Weights of a small GPT-style language model, trained from scratch on English Wikipedia: tied embeddings, a variant of Muon for these matrices.
MLP neurons of a small language model. Each row is named by its layer, matrix (down: output weights) and neuron, and shows model dimensions 128-255. Each number is 500 + 25 x the weight over its row's rms, rounded and kept within 0 to 999. Numbers have three digits each.
A block is one neuron, or neurons of one layer that tend to fire together. After each block is what it responds to, as a language model described it from the Wikipedia text at the highest values.

L2.down33:525501515512512543495498485523490494486531498493499548456531474488500503474507529527487512478445526448478507506515513447487538486468459465481453528518486536526500482512466508504432510513489450487497515491480473523520547456441503489499483521476536542520539481505493537492492489525520495503471531440488514496451489492478528477458519538518495497509512515496500512483524483522468499489502
L2.down102:524492477471519493489491483501469526480498477473541477501514514505478514527488506511480518503494512568497498470517494463516468459506474514528522535480473483509513509498503476471495528514436474494475496495463520468457509486497497525549476483517516489480531470499488490502534501500419545470500512499455495497489489490472491493523465539530462508469529494480504499473519514499493512546537
L2.down143:537478490446491480494488524498511532515530484498513516522490516494515512473565492482482447520528510487506541525488458518507475488500486437484448481508530471492474485522484457515493499494520466466491493484498492493522479475518503513500544521496473514504544462529524515478497519503476477537457460488500514535512510512495528498526455466490482520483447529546481470505508508568494507483491
L2.down512:522549497481505467509538540499525548438516476517507509504506470507506498533491512468493526519493482541508473528531508533535519478503479493509496475497526512490471505453511494500483490485463500487477517459468509494504518456481472512497515505472507483469494490523476513521507475473517485492499520466521518511493478487477516554543465492539479508503519468504516483509508440442520504516483
L2.down647:529482527495483534493458512498448500471487486554482453505530519530490511491504533509472525488501487524534492493495464537464503488497470510543505476500492510501500526524518524502509498506510533450504492493492524473509538471517476489493530514465518472491505450475514501460509502493559534498560492445545465498494524496495526537496516489519500488523502440480521561449501528526469507480499
L2.down822:505513503540498522491502451463483471517513509501508496516468541491540526476583509497507522464508523531486506528491540507564482501516555515492521477473552471512530474450488418558472453532476489485492509468471453486490519514492496489515463514504493485495491485550509482464475485495492488506497491453551462512496526489507494547498514483489465456468485522510499482485462499525487514525474
L2.down898:513529493517453542482569461513504499483482501467461497508520488516495494518534500495493503503514508498493472494470460542524492507498504534531510486533528506529511499526527474518499454525474526492525483503528510505498480517502519488524507431501525496515513498506508544438469448488492449528471494516517501488449469476504499506511491479511504543494522513494541524449536549472568493517517
L2.down987:473488501509500489528487509544499501481482516486466474504532494535501495505502493511514495494526522531497477514447519515524504514481475523500503468489458532524426460480519540499515484495469467508524540495500494510489500503525539513511478483450517497502473510526498532448544487500500442505503491526486480513501481540435495502514489499464539520491447472490519514515452508528477512492509
Responds to: Mid-word fragments, section heads

L7.down1000:546508480507486473479549494497527509521480508461521490501512471509486494537499513566488509483497509510507553472517499515503514452515524474506497460496525510487467500467489483514518483509445505517491516498492498528501523502504465492470484547533546505476515511492524474486537522533518501524501479502487459495456538493491470530479506448502513516457521513522485466496505515517475478506450
Responds to: Infobox field-name endings

L2.down94:518558507490495481482484503523471440532477461488474485470517488503493443490523519479512480497506510546512514498472503470497482480499542500485502456504560487520476510567534495492484503469489515529489500503490533526528504481496461542461487498495508485525501472465505461457503550520506501523522462538483439516489516518556498502501501504488496461525469535503478473508494499482536498517481
L2.down133:521491467531475531476504509442457498490465450463493515479511496450491500486443477512514487524545516439446508487493521491541506490505537455496560500526523494466455496507501543526514490523518534488517499481504488513491469538487534475527508492493554489518511456471498525509490557480523535514515485507513515502462479492497483481469502522512499501481509534477501507499477523513514538479463
L2.down190:454506482524535514520488522482474465498528450520510526478486461490504532495536500486547494459501495513472526479491513482504504484497524506537461477521444494481509576504519521548504473505504523556460508498521539529485497487509501518482481487538517515493517513478542531469482532516541482503472505463548512469498458450466512477528524469500520508482526529503511499455497503485478501512481
L2.down199:464538567467501514473481506475491536514470516500526513533520464472503501487412469511521535511512477536463520515465495500512490486463496510552507504485432446485502504537534500541485523519492485477468488492466479482515494511496508522555500496468477519476502504482494508495526519512481547488476457487560490539522476491528490508534488519524517491525497502508482479485515470472507498510501
L2.down586:509468483559468508514451521453460518530507524484511470507466472472507456497492492498518481511514514482492544487502545497494480516469487451496474536479477541553467500498525505498502499522527522496501498475475470539471490538514545446467465491464486484491471514503501464523503539500480497481468516499520510536499513518524481481464473534504511524465503523530496532549514518552528527498516
L2.down729:485501543458494530485509481507472520509483482522549497553501504502512512480516457467488535505516551502477510480518508533474458484485503464484471486523474521478479498480487532513477495495505517566492512461528493475485448485494518530553549483515509512537490487535485477507465468469496466482530501489513526495464533493510477497492517469527502476463548501510528512483468447503508483534493
L2.down737:548498488512490527514490489524469497537466489501455501552515555496480479518513504529506526496506520539470520499536556502465487505515510496497541499522447492513513488497450505505457521533465503508535483498486508521465471513495452482531507488521518486508529440524485469496479515534483533456497515532473454489481498471493510516525524502493479503494516494487544472505471481490458500476503
L2.down951:497513502497497504467489526517504525499468492467470515513489478516471506520533502484502461545457511485527553504495515497479474505483480507495446524508467506479474505527491523500484511487462457446521473501492502477539505510508510495508474537545529532484493491458496503483499496503500501476464487500502472512461542470477496501476439530497479540515470515466504500451491499487482520469497
Responds to: Infobox field-name completions

L6.down161:501515510506523504528524498496474495499553519531473464492510530509478509510469523500491461500517493474534543460494512502498481484466460502526483500446536496468530493471486464498536474523535505478430468506477486491520496511517512517541508541473508523513487520504445519534499539477504511545503468485503548479541481462500526505539525487499493508507530518507481523511511505500485472528471
L6.down175:531476462475482556492497463502460507522476486525509518494510557467465485502513473456511505501495508491498501511502492509496488509504527453520489509507510495520484512541502499513543454516491475539511488567504534511525514557429470496485484520519470432495562505523531499507528505506554512468518505496510460486482467490480492530501481471516506483461510502486501551535520475483511490542470
L6.down272:499509506488544487503536441473488486477554509478502479486505497537525530530501481525478453480502538483487486510485538537485475484503473486498484512554488520514503520571446548503493482509505480481541491521464468524497514500493487482495491514500502497504521516483502532473518506506502520513470486474458494492538520515482554501468473489524511479486522538512473494535498469544442501493480
L6.down448:458470475469502499503478474521503530494454554498486482479469521485506525495510532477475503510494489505544519511520471480522519501537513506494494468462499500508515518500544509507482536512439498501519550497528532490491461478524540467558487479455523493532509498464496497497490510483496503480522529514558498537506492463512571499532524464479470491484467508525489470511494516471503498487499
L6.down452:500508502506484526490502529533499488522488489519457462471483543499466488518507527464565506503493484506470475478511558499460468502519556493489500490478493468505462475502509487496517448515477477513500468490478442507471511531465512505515520490526534473496487464504470525486505507514529499489523485532486535538526489474535478508555542531506517502507487494495520513527497534492503509496504
L6.down625:512505445485508469527508501580520498508533525489501505474470452477521514529524502541531466485490485488519491515504521502464514507521489527484500492497530525506514482552487484488484476499473499541509487531495470511456475480518458506470504525480521487546463463506477476513527463492482458520525511470508489495497494513449530501482532535484507528501500490482504501517481494539454513518479
L6.down657:529478436523467546499457484540511520475533536480515514538474484531476514470467484476485527500496519525516502476533482503471453460462463520520494479492537520494470526520520504433502471502493452508502502500536493465512505510504500489493494496542531528490542516481493467466473539496468489545472464506561548534518492501465488509490502528525496519510489490495460476517495474499504486501483
L6.down662:494550479530519482563492467482487538479502502528543495484497476544513493532524507512514484515473493498530493502477512489497488478489421551467507500527443476543470472517474499504527507477491489526504497532516482506512516466467464507480503506478484517483486532498460497499493509480531482518493466498556475521521520507526497512487518492512479529489522523540471545517490559505521472511466
Responds to: Infobox section-heading starts